{"d_model": 384, "n_head": 6, "head_dim": 64, "vocab_size": 5277, "activation": "swiglu", "norm": "rmsnorm", "attn_scale": 0.125, "tie_embeddings": false, "parallel_block": false, "init": "normal", "init_std_up": 0.0281, "init_std_down": 0.0, "weight_decay": 0.28, "schedule": "wsd", "seq_len": 384}
MLP neurons of a small language model. Each row is named by its layer, matrix (gate and up: input weights) and neuron, and shows model dimensions 0-95. Each number is 128 + 24 x the weight over its row's rms, rounded and kept within 0 to 255. A neuron's up and down rows have the sign that makes its largest values positive.
A block is one neuron, or neurons of one layer that tend to fire together. After each block is what it responds to, as a language model described it from the Wikipedia text at the highest values.

L6.gate346 [125  94 136 109  96  97 102 177 137 159 155  65 125 157 137 103 134 134 137 115 151 136 122  95 146 155 156 126 125 129  99 129 120 141 107  99 111 104 110 174  71 104 154 151 123 105  95 157 107 113 148 138  90  82 115 114 139 139 123 125 139 124 151 119 148  70 139 117 131 133 132 119  92 154 111 192 174 149 104 151 158 186 124 145 140 119  95 111 128 112 108 137 112  96 119 108]
L6.up346 [139 129 168 131 143 128 121 134 137  91 135 143 123 150  96  96 118 177 168 110 143 115 148 129  98  72 138 134 160 150 139  96 171  97 142 127 142 107 162 115 119  95 146 156 125 152 156 166 124 149 131 163 110 153 121  93 160 165 123 148 132 134 147  99 162 122 185  84 143 144 106 120 169 108 110 130 120 105 123 128 107 123 154 119 118 144 110 132 143 126  99 112 131 112 139 150]
L6.gate506 [103  63  93 100 123  97 112 110 136  86 108 137 136 115  88 121 135 115 121 135 121 138 137 131 124 107 148 116 105 149 112 158  85 147 127 152 153 115 146 148 128 122 136  89 178 135  96 139 120 131 115 130 147 114 132  93 148 102 125 141 130 118 144 107 132 100 119 133 107  93 101 130 130 118 160 116 108 180 104 153 155 159 148 119 152 137 142 107 122 128 154 176 111  79 127 202]
L6.up506 [101 145 131 133 106 122 122 165 102 129 125 173 115 107 116 110 107 120 126  93 176 108 121 145 171 134  96  93  85 152 103 106 122 135 165 102 157  95 140 160 142 157 152 174 151 152 126 134  84 142 149 111 156 149 107 143 166 152  85 125 110 171 104 137 158 150 105 110 163 115 136 186 109 112 147 160 115 119 128 116 131 146 111  94 140 110 152 116  90 156  73  92 164 143 140 148]
L6.gate620 [155 111 164  94  90 123  97 161 106 120 108 132 156 104 110 130 119 124 178 133  97 152 140 125 120  76 144 126 140 148 125 110  96 119 125 127 159 139 128 143  94 149 140 108 162 126  96 125  90 127 130 175 131  95  91  91 144 104  97 121 143 131 151 139 178 133 115 133 143  87 126  97 145 157 161 113 129 186 124 126 132 140 123 144 118 176 148  91 143  79 148 152 102 144  84 150]
L6.up620 [125 139 156 119 146 123  92 133  86 142 120  85  89  73 149 105  85 145 147 186 103 126 132 153 107  71 135 146 149 162 110 125 111  68 136 133 139 139 105  71 113 145 118 160  91 115 136  73 127  56 128 198 186 115 162  96 143 112  81 112 131 111 149 156 164 147 123 135 141 123 105 101 121 154 108 110 109 127 119  99 103 121 118 135 158 146 121 109 168 110 141  96  99  92 145 113]
L6.gate740 [104 117 108 139 125 108  97 111 179 121 167 112  75 188 123 140 114 156 141 130 141 130 120 108 109 125 140 147 107 144 169 103 106 109 119 118 113 167 134 133 144 126 143 131  99 121 133 126 114 117 110 179 119 105 118 125 152 151  96 143 123 122 159 155 128 129 122 143 161 165 127 149 133 148 128 129 182 196 111  99 141 132 115 122 141  98 119 138 134 105 135 191 136 160 162 112]
L6.up740 [148 146 191 141 140 105  84 180  93 138 136 112 132  96 127 129 114 166 118 112 115 168 118 129 157  93 125 115 159 140 145 102 115 135 116 144 151 144 138 133 111 129 113 155 152 146 153  89  90  76 133 134  94 103 168 155 104  96 167 113 143 117  89 145 132 119 139 148 100 132 159 163 133 146 111  91  99 143 155 127 149 165 115 125 112 136 167 132 130 120 111 129 134 140 134 125]
L6.gate785 [140 128 187 151 151 152 109 146 114 134  78  97 136 176 156 167 161 183 142 142 150 148 135 140 136 138 129 132 132 141 146 159 105 110 118 120 125  86 113 144 129 172  97  62 128 113 152 148 122 103 141 115 139 104 130 107 156 129 102 154 104 135  88  98 133 116 136 133 160  96 142 101 118 142 103 130 121 172 147 149 125 129 153 116 124 120 159 100 122 176 114  80 128 143  84 132]
L6.up785 [147 101 145 154 163 152 124 158 112  93  76 123 111 176 142 155 114 148 145 130 127 127 130 166 125 122 103  97 161 153  96 160 128 104 124 125 157  94 161 175 115 183 145 133 127 129 145 102 115 105 137 138 170 126 134 153 151 120  84 142 114 124 140 145 123 119  99 118 149 117  80 128 113 161 111 144 155 119 116 102 117 128 141 120  84 163 146 100 131 151 158 135 167 150  96 127]
L6.gate1113 [ 88  73 138 120 118 156 120 144  93  80 116 132 111 112 126 145 145 143 141 176 159 114 130 164 143 116 127 118 118 118 138 131  36 117 130 120 157 118 132  94  94 129 137 138 152 128 128 167 143 140 153 114 132 116 133 124 169 144 103 143 120 120 135 139  92 163 164 123 122 130 108 132 142  84 120 134 127 168 110 131 164  95  89 152 174 138 125  87 155 150 102 206 144 106 105 147]
L6.up1113 [139 134 146 152 133 147 153 135 113 138 129 127 125 148  95 167 150 122 122 115 156 130 167  87 143 123 155 112 106 147 130 136 116 112 124 140 144 146 101 181 163 128 119 138 121 130 137 122 142 132 138  96  87 129 141 134 188 116 115 138 131 132 105 110  84 100 154 110 119 131 142 132 113 136  57  91 127 107 119  87 124 118 142  91 126 163 104  97 154 153 121 133 151  89 186 150]
L6.gate1198 [109 113 113  97 151 125 117 164 121 104 132 114 149 126  99 159 121 166 118 137 157 137 151 132  90 126 123 123 153 127 147  99 114 141 162 143 136 172 139 146 111 135 145 104 129  90 101 135 135 136 108 155 147 136 124 130 130 181  64 142 112  96 127 106 122 140  84  71 150 114  84 102 120 154 146 111 112 139 120 160 107 142 124  99 138 197 123 151 115 112 135 148 121  83 120 177]
L6.up1198 [109  78 166 125 168 174 148 126 124 117 141  92 124 160  96 161 129 155 131 134 107 119 118 113  79 130 116 121 136 123 168 122 176 131 127 132 127 118 168 143 115 148 108 125  88 136 144 143 154 112 139 144 158 121 129 151 160 101 104 140 102 151 122 124 139 139 118 111 111  92 169 103  90 102 142 144 108  91 105 105 124 148 127  85 137 163 141 158 124 134  92  89 102 140  99 128]
L6.gate1346 [ 82  80 158 127 148 170 120 154 116  96 172 133 176 140  95 167 112 137 130 166 112 115 140 104 151 130 158 130 169 145 111 143 111 140 125 150  90 161  83  97 134 109 137 120 104 120 123 153 115 124 119 138  94  85 156 143 142 124 115 138 154 119 198 100 137 121 148  76 125 105 129 112  88 133 113 126 132 159 122 127 145  89 152 126 163 151 103 167 121 125 161 135 137 147  98 107]
L6.up1346 [ 99 151 125 150 140 114 110 102 128  89 140 131 130  76 149 121 136 134  87 131  95  76 163 108 145 159 120  76 131 153 137 120 117  85 135  85 130 118 112 142 141 118 112 142 119 129 133 125 136 129 143 128  76 126 121 109 136 124 111 137 139 121 100 126 130 106 146 117 116 142 191 157 155 108 101 106 150 109 132 140 123 121 135 152 123 125 119 125 135 121 153 145 110 163 115 122]
Responds to: Table cell openers

L12.gate222 [121  80 133 130  90 136 101 143 108 132 117 107  89 154 119  80 131  93 121 100 145 180 143 105 112 109 131 136 175 117 100 106 138 113 139 125 125 178 135 150 125 109 118 122 130 135  79  99 106 107 124 124 137 122 121 151 100 136 146 118 152 119 129 148 154 114 160 139 115 112 152 148 129 132 135 154  81 149 121 144 143 100 141 129 164 150 189 138 162 119 104 161 113 126 123 102]
L12.up222 [147 101 134 112 125  90  91 142 147 111 140 139 151 127 120 125 131 119 125 133 121 109 164 121 106 155 117 117 120 112 136 171 120 108  86 145 163 121 136 124 128 140 105 120 156 168 145 164 167 108 177 138 118 124 162 105 132 101 144 145 126  85 178 144 142 158 141 153 115 128  75 169 141 115 117 141 105 125 146 128  82 105 118 105 138 190  85 137 126 152 111 103 127 128 100 127]
Responds to: Mid-word subword fragments

L6.gate28 [105 155 126 120 148 125 121 105 176 132 160 143 102 133 122 115 126 168 126 152 101 126 132 191 142 104 124 161 151 155 130 104 128 144 137  98 152 141  84  88 118 117 103 112 141  95 121 105 160 123 117 122 110 120 137 102 102 120  85 147 119 133  75 138 134  96 137 102 147 150 126 133 161  88 107 116 121 115 121 146  93 142 114 162 140 148 143  89 150  93 120  95 151 134 106 118]
L6.up28 [133 116  93 106 128 124 112  70 156 116 129 140  94 136 138 145 143 132  88 168 125 103  76 130 132 106 147 144 155 139  99 134 134 173 161 101 125 114 140  95 121 100 160 112 185 112 114 126 110 147 122 116 112 155 157  99 154 153 140 161  98 118  94 165  88 136 139 137 101 155 162 134 127  97  93 137 149 124 177 123  76 146 134 142 128 143 111 115 153 113 114 137 127 118 126 127]
L6.gate168 [123 117 107 121 155 135 137 131 122 130 130 107 106 153 105 123 156 131 151  96 145  87 122 157 107 139 113 127 150 111  94 144 115 144 157 115 187 147 137 102 113 111 140 116 146 116 143 109 178 138 111 132 153 140 165 144 128 109 107 128  87 152  97 150  74 159 117 136 119 148 164 136 169 156 169 146  67 146 138 124 100 100 136 169  89 132 145 132 114 165 134  90 111 132 120 104]
L6.up168 [185 114 112 133 152 136 114  92 112 126 118 107 121 162 152 123 134 123 149 150 176 129 122 116 136 159 141 120 135 157 147 114  81 110 150  99 122 122 160 129 137 140  96 122 158 122 121 101 157 160 128  72 142 115 121 113 140 164 137 142 109 133  70 124 104 114 147 149 141 150 168 130 152  99 126 159 122 138 150 135 119 133 167 138 100 139 110  88 100 108  90 146 113 179 123 105]
L6.gate172 [101 103 146 139 135 119 106 131 145 135 136 159 164 153 165 143 124 166 154 136 154 124 119 161 126 144 133 123 135 117 111 152  96 120 125 117 142 140 117 127  94 112 130 118 125 126 133 112 138 133 126 107  99 161 118 123  91 117  85 159 144 169 138 172 109 157 101 131 153 141 172 158 149 124 151 126 133 188 159 136 117  96 107 146  97 132 121  95 127 113 119 131 134 153  88  96]
L6.up172 [120 149 156 164 151 118  87  91 149 140 131 150 121 142 119 160 156 131 117 146 128 112 139 153 158 130 145 115 163 116 126 123 105  89 141  98 158 110 117 110  66 143 108 195 132 100 130  95 142 145 118 138 101 131 120 125 156 118  85 155 113 201  88 139 137 110 145 123 144  86 126 111 127 150 137 124 118 145  66 135 131 129 155 139 168 166 146 140 139 120 161 107 136 174  73 159]
L6.gate317 [116 157 104 131 132 103 148  95 132 130 142 107 109 136 126 117 146 146 123 113 132 107 109 120 140 155 135 114 138 143 119 140 170  86 147 130 167 156 149 132 127 162 101 117 110 134 132 163 124  75  92 114 131 173  97 109 143 121  65 110 115 137  88 123 128 135 135 128 119 154 157 111 131 139 146 131 146 146 152 108  59  81  87  91 162 132 126 113 141 166 113 164 139 140  79 135]
L6.up317 [147 156 133 142 133  99 117  98 147  83 141 172 127 122 119 151 167 165 120  92 130 101 171 104 116 120 155 126 172 181 157  91 128 127 187 109 154 158 109 174 167 142 132 155 112 118 135 145 100 113  97 136 119 138 114  98 126 124 115 136 115 116 141 141 165 180 140 128 124 108  93 133 181  81 114 102 163  96 115 108 108 111 129 132 159 165 144 106 199 155 148 145 146 126  90 103]
L6.gate355 [135 160  83 154 119 102 152 107  96 133 122 111 134  86 167 130 107 144 118 131 175 116 135 114 152 148 141  89 145 116 125 119 112 103 113 107 141 106 140 115 162 126 121 115 148 139 122 115 160 141 123  78 185 122 123  97  88 117 126  94 107 126  98 170 152 170  97 153  98 162 144 177 113 139  91  86 115 100 167 139  75 140 103 100 130 126 116 159 140 155 142 110 123 103 122 116]
L6.up355 [135 127 136  95 117 140 118 135 163 109  99 149 143 146 139 109 140 137 151 104 127 138 126 128 119 105 110 104  78 143 121 137 144  53 148  99 129 128  93 126 140 127 105 137 141  80 150 114 125 135 119 121 145 127 108 143 134 163 126 138 132 139 125 142 119 137 132 145 138 114 166 142 144  86 146 117 128 107 117  81 122 115 129 139  91 157 118 110 128 112 133  89 158 125 170 111]
L6.gate451 [142 156  88 142 163  97 142  70 113 125 108 128 148 122 131 142 145 116 146 135 148  99 129 105 118 133  91 130 103 134 142  98 158 147 114 101 135 147 102 125 161 138 167 121 119 161 146 141 113 135 139 112 145 109 128 121  96 135 139 152  90  74 111 138 120 144 138  92 119 129 151 171 129 128 105  94 150 130 121 132 101 129 116 128 114 111  95 105 161  95 144 187 137 191  75 102]
L6.up451 [139 100 150 108 120  98 125 127 129 104 119 143  83 112 109 171 113 120 144 138 124  69 205 158 130 148 125 100 130 135 129 111  85 104 199 172 132 158 148 178 131 112 126 101 146 111 124  95 119 160  96 134 130 114 138 129 125 128 101 179 129 133 154 109 120 137 125 105 152 111 119 119 179 137 145 164 147  94 157 102  88 118 120 159 145 140 104 139 151 130 153 122 102 121 129 124]
L6.gate986 [143 129 142 148 141 137 113 163 128  86 102 138 146 133 146 130  57 161 157 117  98 110 130 145 146 101 162 123 110 132 159 131 151  97 149 110 156 125 145 116 101 139 129 118 125 118  93 162 122 115 112 121  85 133  92 104 134 138 115 116  98  96 114 152 177 155 121 101 120 108 129 148 130 113 135 120 145 147 148  94 136 116 136 116 133 124 131 109 148 143 145 156 125 161 124 208]
L6.up986 [126 133 141 155 172 118 147 127 108 123 156 154  94 106 134 115 142 121 188 146  98 142 138 125 153 132 109 138  59 130  94 111 112 159 145 145 145 112 118 117 113 152 114 132 134 101 108 158 123 142 137 113 136  85  91 130 143 134 129 176 142 145  75 129 124 142 128 157 140 131 140 115 165 107 145 150  91 113 129 144 106 102  98 113  71 164 139 124 121 117 147  99 153 103 131 133]
L6.gate1193 [124 136  88 106 147 125 137 123 140 137 139 154 134 119 103 135 129 128 138 149 128 122 137 138 115  92 133 105 178 117 103 155 164 124 133 133 111 112 136 111 118 118 148 119 189 129 165 147 117 172  95  94 131 159 141 123 156  99 106 155  97 124 139  94  81 144 152 146 132 124 118 171 139 145 164  99 111 152 157 132  83 116 126 160 127 158  72  91 102 172 135 128 134 107 109 118]
L6.up1193 [104 132 135 153 112 113 148 124 125  97 129 100  92 145 133 139 125 111 126 125  87 157 152 166 139 174 128 123 132 122 118 166  93 152 144 131 158 130 113 140 104 159 137 116 139 111 146  94 160  85 161 127 106  62 130 149 104 101  93 109 169 134 112 135 131 123 142 132 184 128  94 143 133 145 123 101 153 139 118 144 126 126 118 104 106  96 143 133 174 127 128 132 107 102  82 127]
Responds to: Split name pieces

L9.gate68 [130 114 156 181 151 130 157 112 123 101 109 136 112  85 118 152 128 162 114 141 116 153 146 112  95 132 150 163 157 154 163 125 125 128 103  96  96  99 126 101 108 133 115 163 165 140  90 156 124 103 110 177 106 134 142 101  98 125 121 133 105  91 125 123 102 115 139 126 117 131 104 123  99 184 127 128 153 108 123 129 166 169 114 121 134 152 160  57 106 125 100 115 145 103 114  83]
L9.up68 [161 136 155 143 101 113 104 134 122 164 145 110 144 124 122 157 139 153 103 194 110 160 151 125 113  95 131  97 122 138 118  92 111 112 114 132 191  77 103 118 129 158 148 178 194 146 132 132  88 103 134 124 103 158  95 134  84 153  93 112 113 143  91 125 135 125 111 123 140 114 116 146 137 148 122 112 114  86 125 140 136 173 143 106 112 143 125 119 162 138 141 129 156 111 126 132]
L9.gate84 [127 108 145 109 135 103  96 150 130 133 105 137  93 148 155  93  86 171 131 112 123 134  58 113 140 117 129 102 157  98 134 135 131  94 136 155 134 127 112 112  85  87 178 121 101 142 115 128 131 183 148  93 103 115  87 137 149 115 156 131 126  91 160 131 121 117 117 135  97 140 135 113 114 131 131 104 160  99 129 151 112 123 140 124 143 140 122  72 140 201 134 144 118 109 136 143]
L9.up84 [131 158 127 135 162  98  94 124 138 105  99 145 128 138 185 110  49 149 163 140 142 148 130 147 114  85 140 109 143 107 124 115 119 202  89 124 135 188 119 135 102 137 141 115 135 123 139 124 146 122 141 148 144 101 115 128 126 106 139 165 119 104 115 161 164 108 106 115 130 123 104 125 127  86 146 108 112 140  84 171 110 132 167 135 128 139 122 126 130 116 122 107 140  95 132 203]
L9.gate272 [115 122 101 132 118 186 134 111 130 148 112 118 116 132 137 119  99 113 159 109  76 109  82 146  70 105  81 160 171 105 117 133 170 173 155 103 129 109 114 137 121 107 124 114 127 120 164 110  87 101 147 104 128 127 102 115 116 116 163 119 158 160 139 151 105 102  98 138 127 144 113 151 159 108 155 158 147 116 105 158  83 168 136 135 142 138 173 109 130 139  86  89 144 116  88 122]
L9.up272 [143 116 184 111 148 128 126 141 112  85 143 100 154 171 137 136 125  97 152 141 128  61 159 128 136 148 132 136 105 119 101 146 121 134 121 103 169 116 154 125 112 115 121 113 129 116 173 167 149  99 175 113 107 113 140  92 133 109 141 111 143 143 113 162 157 132 161 139 140 130 120 127 131 148 116 117 112 166 157 180 144 135 132 114 143 126 147 108 128 141 103 105 143 117 108 138]
L9.gate281 [116 120 159 134 156 105  88  96 121 105 125 116 134 113 138 126 111 186 179  84 113 149 157  75 139  76  96 151 123 177 109 167 149 144 128 108 100 121 144 124 118 128 123 122 121 103 136 133 106  72  96 134  69 124 137 118 120  83 132 142 164  98  74 124 129 144 142 128 192 150 163 180 131 101 117 102 130 117  87 123 162 131 142 146 122 117 129 135 136 112 130 104 112 157 104 134]
L9.up281 [109 128  89 123 143 142 142 157  98 171 122 127 136  98 160 139 122 120 109 154 165 182  94 143 135  89 130 127 145  90  59 100 146 134 102 157 101 118 128  95 116 128 131 137 170 132 117 166 150 161 152 159 143 136 115 152  93 132 112 193 119 113 136 206 143 128  96 141 149 163 157 120 143 114 113 148 119 144 119 114 119  82 141 136 126 153 144 133 101 135 150 122 110 149 155 118]
L9.gate298 [147  99 105 151 137 132  88 139 135 138 140 128  94 121 147 146 136  73 115  99 126 113 114 131  76 136 151 102 115 166 144 179 141  97 130  95 124 117  77 154 115 148 113 127 141 121 129  97 126 118 124 170 160 123 135 150 146  84  82 114 119 134 130 133 123 176 122  79 149  91 109 144 142 131 128 143 115 129 156 106 133 130 128 106 142 163 147  88 113 150 119 147  97 163 109 112]
L9.up298 [132 128  94 151 164 149 144 121 140 146  83 137  63 182 123 143 136 100 161 147 126 141 113 163 153 107 193 121 127  95 105 146 153  96 120 102 146 136 131 153 145 140 145 145 120 132 112 128 117 128 141 156 104 112 127 125  78 101 107 116 135 119 100 106 148 154 128 141 157 135 121 116 165 128  96 126 110 138  88 137 102 150 133  89  83 161 138 107 147 136 127 117 118 145 121 130]
L9.gate737 [133  83 114 135  88  99 119  95  96 127 129 151  83 119 114 118 115 149 151 181 140 113 149 151 103 118 150 100 116 126 138 120 124 102 123 154 141 126  89 117  78 154 164 157 107 145 116  95 117 132 100 125 122 119 201 135  84 112 123 165 125 129 112 128 124 139 128 105 125 108 104 169 150 125 149 157 185 135 149  98 150 132 115 138 111 139 151 139 162 137 128 133 103 111 132 127]
L9.up737 [138 110 105 111 115 104 133 159 125 164 106 157 111 137 158 124 126 104 175 118 149 115 128  85 141 146 143  97  92 137  72  74  78 112 136 120  86 159 147 133  87  95 110 123 105 157 119 101 141 142 123 101 184 117 158  88 114 146 151 146 149 117 143 118 145  98 135 112 119 130 131 150  76 161 136 132 159 131 124 120 144 149 152 149 144 106 162 148 129 105  74 123 140  96 140 131]
L9.gate1422 [ 97 139 131 162 157 140 124 162 154 140 101 120 112 132 141 118 122 117 165 166 132 165 141 165 147 118 114 118 141 137 154  86 168 153 104 122 112 102 138 142  72 141 167 112 117 159 119 141 121 152 107 129 128 100 127 142 132 139 120  87  95  98 143 153 107 130  84 106 110 104 133 147 111 142 144 110 115 143 181 115 137 139 162 153 131 170 158  90 104 122 149 153 140 135 128 119]
L9.up1422 [102 151 133 177 125 134 131 163 155 144 126 138 157 173 180 103 115  96 135 174 129 124 123 125 150 140 115 137 101 130 182  78 145 101 125  75 138 114 109 147  70 169 125 127 107 116 128 104 122 152 118 137 102 109 110 115 109 130 107 109 134  92 150 122 152  66 176 101 168 130  83 122 109 130 102 148 116 110 129 137 132 145 135 113 119 143 150 100 121 113 152 135  95  99 129 132]
L9.gate1527 [102 151 140 149 124 137 126 169 113 131 132 140 138 131 120 117 129 121 107 138 162 129 141 160 193 132 100  98 134 124 152 160 138 143 109 164 128 143 101 133  99 132 134 180 156 152 164 183 194 119 188 129 146 153 130  64 144 171 123 112 106 160 106 154 145 147 128 112 151 127 142 118 122 131 113 131 135 141 105 130 148 111  98 114 117 138 170 120 108 157 109 136 105 119 132 119]
L9.up1527 [132 108  88  99 164 140 142 151 168 135 101 175  91 108  93  77 126 130  88 154 108 128 124 145 144 132 123 155 107 156 114 126 154  82 144 123 168 187 140 111 107 107 117 106 149 130 125 152 116 113 120  95 142 108 166 150  95 148 127 140 107  84 175 110 128  77 151 102 166  90  77 152 111 104  98 147 149 143 137 131 173 108 129 102 131 148 156 128 169 134 146 136  94 132 164 107]
Responds to: Table cell symbols and numbers

L12.gate183 [103 134 118 162 126 128 141 161  78 125 158 184 118  95 122 137 115 155 136 133  87 129 138 140 132 132 143  85 136 124 107 179 131 122 160 124 111 152 127 156 129 147  88 130 140  82  98 118 113 126  87 151  37 114 136 136 147 136 110 144 115 127 128 119 103 158 110 123 140 149 145 109 176 135 140 147 156 129 131 141 142 115 127 101 152 124 110 119 137 179 115 153 152 133 124 127]
L12.up183 [170 137 115 116 113 113 120 115 100 148 112  97 138 135 110 147 123 111 167 100 116 104 107 119 131  88 155 134 140 141 130 165  96 152 124  92 131 118  77 125 134 150 124 126 116  95 112 117 119 126  72 133 151 122 129 139  84 138 107  82 124 137 120 136 118 128 133 127 168 161 184 107 143 153 109 131 136 125 159 159 101 121 184 128 146 145 117 145 139 122 120 103 137 142 115  97]
Responds to: Mid-word name fragments